{
  "n_layer": 25,
  "d_model": 384,
  "n_head": 6,
  "n_kv_head": 6,
  "head_dim": 64,
  "d_mlp": 1152,
  "vocab_size": 16384,
  "activation": "tanh_gelu",
  "norm": "rmsnorm",
  "norm_place": "pre",
  "norm_eps": 1e-06,
  "positions": "learned",
  "qk_norm": false,
  "attn_scale": 0.125,
  "bias": "all",
  "tie_embeddings": true,
  "parallel_block": false,
  "init": "uniform",
  "init_std_qkv": 0.0201,
  "init_std_o": 0.00284,
  "init_std_up": 0.0201,
  "init_std_down": 0.00284,
  "optimizer": "adamw",
  "lr": 0.000954,
  "beta1": 0.95,
  "beta2": 0.95,
  "weight_decay": 0.45,
  "lr_head": 0.00449,
  "grad_clip": 2.0,
  "warmup_steps": 237,
  "schedule": "wsd",
  "decay_fraction": 1.0,
  "decay_shape": "cos",
  "final_lr_fraction": 0.1,
  "batch_tokens": [65536, 131072, 262144],
  "seq_len": 1024,
  "doc_mask": true,
  "train_tokens": 845800000,
  "steps": 5705,
  "dataset": "wikipedia_en"
}
MLP neurons of a small language model. Each row is named by its layer, matrix (up: input weights) and neuron, and shows model dimensions 192-319. Each number is 128 + 24 x the weight over its row's rms, rounded and kept within 0 to 255.
Before each neuron's rows, "fires in" lists the words (lower case) most often at its 100 highest values on Wikipedia text that the model never trained on; "fires after" lists the tokens most often just before its 100 highest values on Wikipedia text that the model never trained on. A number after a token or word is its count.

fires in: "this" 29, "15" 7, "such" 5, "13" 5, "and" 4, "each" 4
fires after: "." 30, "1" 28, "0" 8, "2" 5, " of" 5
L19.up1133 [122 125 116 128 131 112  79 107 129 135  69 110 126  98 130 184 143 146 140  92 118 155  99 137 136 109 140 121 125 159 146 188 133 111 113 129 156 120 125 160 136 137 143  71  97 125 156 111 123  73 137 129 120 113 132 141 167 147 103 154  89 145  97 117 115  99 158 164 139 136 163 114 115  88 144 134 102 145 149 165 123 127 117 124 126 157 121  85 145 106 139 158 118 156 146 126  89 121 159 139 160 106 134 130 121 145 116 103 128 131 115 161 120 152 182 139  55 102 112 164 164  80 106 108 163 132 154 125]

fires in: "and" 66, "he" 7, "but" 6, "i" 6
fires after: "," 41, " \"" 10, "." 5, " (" 4
L17.up1048 [178 118 168 146 136 151 124 108 166 124 108 118 130 136 104 120 150 162 138  85 124 130 128 104 116 143 112 115 161 193  88 112 114 126 160 103 104  90 133 137 175  87 150 119  95 183 176  96 155 110 168 159  91 126 137 168 117 129 113 146 115 124 144 144 136 123 162 167 134 133 203 110 143  62 121 122 132 145 133 143 158 132 124 184  91  84 162 134 171 121 117 106 122 163 100  98 147 106 110 129 115 148 146 111 116 128 124 135 110 131 106 129 108 144 147 110 142  89 139 137 129 124 111 113 156 123 140 180]

fires in: "he" 69, "she" 4
fires after: "," 38, "." 14
L20.up643 [143 133 146 143 151 130 114 114 135 114 110 171 110 133  84 145 159 128 132 131 113 136 161  97  71 136 120 133 128 140 169 150 162 114  98  69 101 138 149 148 113  95 167 123 116 117 105  94 145 118 149 167 145  98 137 132 132 117 112 127 121 128 164 141 118 128 148 131 109 103 138  73  96 101 102  97 160 141 177 111 158 115 128 156 103 151 103 124 114  77 153  94 114 115 131 115 141 128  87  99 102  93 124 118 148 132 114 131 105  98 143 127 140 117 161 150 128 126 113 147 123 105 149  72 110 132 127 126]

fires in: "or" 13, "but" 13, "and" 10, "to" 8, "under" 7, "as" 7
fires after: "," 41, " due" 7, " (" 5, "\"" 4
L17.up169 [134 129 189 115 119 139 111 117 163 126 121 118 128 117 138 145 154 155 134  85 123 124  95 114 139 149 105 106 121 211  91 144 138 137 133 130 147 153 116 108 154 118 169 119  50 142 168  82 100  70 133  99 122 109 145 119 133 138 126  94 169 110 135 141 157 145 119 140 114 147 135 140 103 112 155 145 131 117 145 126 135 117 133 201 101 174 148 157 158 128 153  97 162 144 129  97  91 111 135 146 147 115 135 163  78  96 136 159 123  79 142 133  76 146 104 112 148  68 140 156 130 142 121 131 134 109 130 137]

fires in: "2010" 17, "2008" 14, "000" 13, "2000" 10, "2018" 9
fires after: "0" 47, "1" 30, "2" 5
L17.up766 [116 136 124 110 137 121 121 138 167  82 107 108 125 112 107 109 126 153 105 132 123 104 101 120 139 218 141 125 166 141 145 146 120 111 143 138 147 146  69  82 132 123 181  88 141 159 141 120 145  70 160 131  86 120 133 120 155  96 112 119 127  80 131 120 116 127 135 147 144 118 140 130 118 123 115 128 125 144 135 125 137  95 121 131 150 130 174 133 131  95 122 155 121 171 134 124 112 120 128 128 153 108 132 124 142 149 119 154 173 149 141 149 140 106 169 156 145  66 113 125  92 134 118 100 184 103 161 143]

fires in: "2" 25, "3" 15, "0" 6, "32" 4, "20" 4, "30" 4
fires after: " " 88
L21.up1018 [129 102 126 129  98  87 163  92 119 108 121  79 160 120  99 135 130 132 118 142 118 150 139 138  90 128 154 142 107 182 131 145 122 136 137  48 121 115 169 146  96 110 129 112 156 130 121  99 143 174 134 171 131 124 157  81 135 122 130 158 123 117 127 133 161 137 142 135 175 121 104 130 153 124 104  65  83 113 106 128 154 131 134 155 126 124 132 138 139 107 168 135 144 127 119 121 100 125 110 123 130 129 107 112 111 139 117 148 142  96  94 142 108 139 137 159 136 147 148 130 122 111 139 110 149 104 152 161]

fires in: "the" 51, "a" 9, "bearing" 4, "an" 4, "be" 4
fires after: " to" 42, " on" 7, " be" 5, " from" 5, " at" 4
L17.up241 [152 123 146 162 145 131 129  84 143 126 131 176  61 154 104 173 139 133 148 102  89 153 113 123 140 130 126 137 148 125 100 155 147 145 139 128 102 109 148 146 126  84 180 142 131 113 125 126 118 157 119 117 153  84 134 143 131 138 113 107 166 138  98 104 123  96 150 121 151 118 137 120 127 123  89 150 143 120 136 115 124 106 118 163 169 160 144 176 187 143 115 135  92 118 137 102 147 109 113 141 106 141 144 151 117 114 143 145 141 135 128 154 131 134 122 104 141 123 125 109 126  91 147  81 144 132 125 138]

fires in: "the" 47, "right" 5, "in" 5
fires after: " the" 27, " in" 11, " from" 7, " through" 5, " on" 5, " to" 4
L21.up1070 [185 150 119 132 144 133 108  86 127 137  96 134 141 174 118 123 127 123 169 120  97 151  95 124 109 101 103  79 120 169 181 147 142  86 169 144 116 135 103 168 143 131  93 133 112 139  90 148 106 110 131 169 155 143 137  81 126 163  98 118 113 147 123 106 116 127 110 124 138 121 136 164 115 153  98 140 158  85 163 130 146 109  64 144 133 138 134 110 145 140 134 100 119 115 126 125 147 110 132 119 157 136 157 113 100 168 110 127 154 143 129 133 146 127  98 162 135 141 129 143 101  84 117 100 160 142 128 131]

fires in: "the" 50, "this" 21, "these" 6, "she" 4
fires after: " of" 20, "." 20, "," 12, " During" 6, " to" 5, " described" 4
L19.up347 [165 150 180 116 135 115 132 107 145  79  94 160 118 151 129 131 196 154 159 130  99 110  96 117  85 136 103 138 135 146 128 123 128 109 102 126 116 125  99 115 109 142 154 138  75 143 169 131 142 106 133 137 119 133 153 146 142 150 102 125 114 119  82 125 142 112 137 120 155 109 201 150 130 120 122 165 131 105 137 127 120 129  97 145 103 146  98 152 138 111 146 115 134 190 137 135 133 127 127 109 127 105 120 117 141 108  94 149 148  81 118 144 126 135 131 140  91  99 112 160 150 144 172  84 153 127 169 146]

fires in: "the" 19, "an" 16, "this" 16, "another" 9, "some" 9, "these" 9
fires after: "." 54, ".\n\n" 4, "," 4
L17.up787 [165 127 143 151 110 166 105 130 130 107 148 148 109 138 109  96 149 156 156  91 120 144 141 139 104 145 129 145 169 123 159 159 122 144 137 120 109 113 125 146 107 139 151 119  93 148 113 123  73  94 128 110 115 134 154 146 120 170 105 120 104 130  93 121 145 126 111 119 144 101 143 107 111 101 102 136 120 129 134 142 122 109 120 174 138 158 116 141 141  93 160 155 111 130 134  95 114 103 122 133 145  86 140  89 118 123  89 118 163 125 122 150  96 138 135 152 142 120 110 139 146 119 117 121 140  95 125  92]

fires in: "s" 26, "m" 14, "c" 12, "jr" 7
fires after: " U" 19, " C" 12, " D" 10, " p" 7, "e" 6, "," 5
L10.up711 [147 118 128 131 154 150 114 161 106 123  97 153 155 114 124 166 124 123 123 151 152 140 123 115  95 147 116 183 126 130 159  89 150 139 130 114  91  90  65 118 146 103 121 162 105 157 136 155  87 109 146 172 124 121 144 131 154 112 100 138 147  98  84 135 115 142 179 118 123 103 150 158 141 157 127 110 112 101 139 178 152 125 116 152  99 103 108 161 117 139 137 193 114 156 146 135 154 124 136 150 150 142 148 124 112 158  73 118 142 158  98 133 142 110 103 112 116 113 118 111 102 101 166 144 143 110 122 124]

fires in: "0" 87
fires after: " " 87, " (" 6
L21.up586 [120 141 158 120  91 143 128 105 112  71 102 102 120 103 147 151 131  99 124 142  92 119 136 115  77 130 129 141 159 132 111 137 132 153 113  94 135 114 150  94 116 113 126 134 140 136 133 115  49 170 175 113 110 143 177  81 169 176 125 156 130 169 139 109 124  46 136 129 126 161 122  97 123 133 135 103 146 120 131 145 129 115  98 125 117 143 149 123 140 118 169 119 107 115 117 103  90 103 139 129 136  97 153 123 121 116 117 110 144 133  49 115 128 138 105 124 150 113 108 171 151 128 159 125 178 132 170  89]

fires in: "an" 56, "4" 6
fires after: "." 32, "," 15, " was" 7
L20.up719 [161 126 126 151 134 122 100 131 162 140 124 150 125  96 152 143 137 149 182 107 118 162 152 157 145 172 102 127 190 132 157 161 137 124 111 145  85 126 133 147 126 127 157 171 154 124 109 119 112 131  83  82  87 150 112 121 129 158 132 117 100  89 130 116 159 142 138 116 163 130 197 145 152 133 154 161 127 119 149 143 114 111 121 151  96 137 135 109 142 116 126 127 132 148 149  94 155 144  91 159 171 111 128 132 137 149 118 121 110 139  97 171 108 159 123  99  97  75 121 122 189  74 146 123 136  96 143 108]

fires in: "s" 23, "c" 12, "g" 12, "m" 11, "a" 7, "inc" 6
fires after: " U" 15, " C" 12, " D" 10, "," 8, "e" 8, " A" 7
L8.up58 [144 119 151  77 135 126 144 114 108 122  76  81 140 137 154 175 135 106 176 121 114 140  95  88  83 137 105 136 160 136 151 109 114 154 146 136 105 114  90 143 139  78 122  91 161 170 203 123 119 157 160 144 110 107 153 107 152 112 103 119 141 130  90 136 109 104 180 123 147 119 173  91 114 126 141 101 127 113 132 156 143 118 124 122  74 130 119 150 149  92 165 142 127 149 143 112  85 111 152 128 137 129 159 123 127 129  88 109 161 143  56 162 122 128 107 129 136 123 102 133 134  78 139 100 132  98 136 134]

fires in: "and" 78, "but" 14, "000" 4
fires after: "," 51, "\"" 4, "0" 4
L17.up982 [121 135 144 144 120 130  79 102 138 115  86 113 131 144 124  95 121 161 140 134 149 144 124 145 125 119 143  65 140 145  88 138 129 185 130 139 148 155 129 114 166 100 129 120 103  96 241  91 129  67 132  95 134 173 142 129 153 146  82 117  97 128 128 130 122 114 128 129 165 110 151 132 123 140  94 122 139 176 162 154 140 136 111 137 109 123 110 125 143 107  97 121 139 108 140  86 115 120 117  97 153 135 147 139 129 141 121 124 115 136 121 159 107 100 124 136 173 109 167 136 144 155 156 111 166 143 120 135]

fires in: "it" 25, "however" 18, "there" 10, "as" 8, "while" 8, "they" 7
fires after: "." 43, "," 19, ";" 8, " known" 7, ".\n\n" 6
L17.up442 [132 123 186 113 150 158 106  80 162 110 103 166 106 160 125 148 162 155 147  91  73 119 117 103  82 122 124 102 165 114 100 188 162 158 151 130 111 110 141 156 100 104 150 140  90 147 151 110 128 112 141 155  68 152 144 170 133 135 129 146 115 110 123 105 119 122 148 139 150 127 177 121 124 125 146 136 145 107 117 128 130 115 130 161  89 125 180 156 196 120 156  65 108 172 112 109 138 134 127 111 117 159 132  89 155 109 112 124 126 154 131 144 110 118 126 108 122  66 120 133 142 167 135 127 152  99 131 125]

fires in: "a" 85
fires after: "," 18, " as" 17, " is" 12, " was" 7, " in" 7, " became" 6
L20.up1010 [179 113 170 111 133 136 130 101 112 121 120 151 122 128 111 148 113 123 123 138 135 146 139  99 132 180 173 133 118 106 138 149 152 143  87  69 148 116 121 143 132 160 133 138 140 102 152 109 151 118 126 117 108 123 111 101 119 107 139 144 148  81 112 154 169 136 147 101 153  79 128 119  92 130 122 138  97 129 154 157 122 116 128 133  96 136  94 148  89 132 162 120 147 127  66 113 143 139  91 135 174  90 121  70 130 155 130 141 172 100  89 117 149 118 137 166 141 104 138 159 130 131 146 130 103  86 107 139]

fires in: "0" 80
fires after: " " 90
L19.up69 [192 109 193 125 144  87 114 117 129 103 108 109 120 134 127 129 172 121 156 111 124 133  97 145  72 164 152 177  95 155 116  82 166 136 144 105 127 112 139 122  95  66 107  96 141 136 127 158 114 160 183 111 131 119 155 106 137 163 116 106 168 129 128 120  94 120 126 141 133 121 124 153 157 140 128 137 114 151  98 122 179 115 132 111 103 149 158 168 127 126 154 183 137 129 141  65 108 115 111 127 142 109 132 110 140 132  88 112 129 116 121 146 136 140  90 122 137 132  92 136  80 106 131 120 155  92 143 113]

fires in: "the" 64, "a" 34
fires after: " as" 24, " was" 23, " is" 12, " of" 7, " \"" 4, " (" 4
L17.up359 [213 127 196 132 102 156 112 108 117 122 124 124 138 140 127 172 127 129 155 124 117 141 116 116 122 176 131 170 174 126  91 111  92 127 138 124 140 120 154 142 128 145 172 156 110 178 151 117  92 129 124 133  97  75 161 121 122 136  98 111 107 142 176 127 146 116 107 167 136 140 175 113 140  73  95 126 150 114 146 142 124  96 133 132 122 143 119 109 154 109 164 136 123  98 132 124  94 129  89 101 154  91 153 131 136 132  78 121 118  97 114 121 127 114 119 122 156 114 119 139 127 101 130 102 173  90 152 142]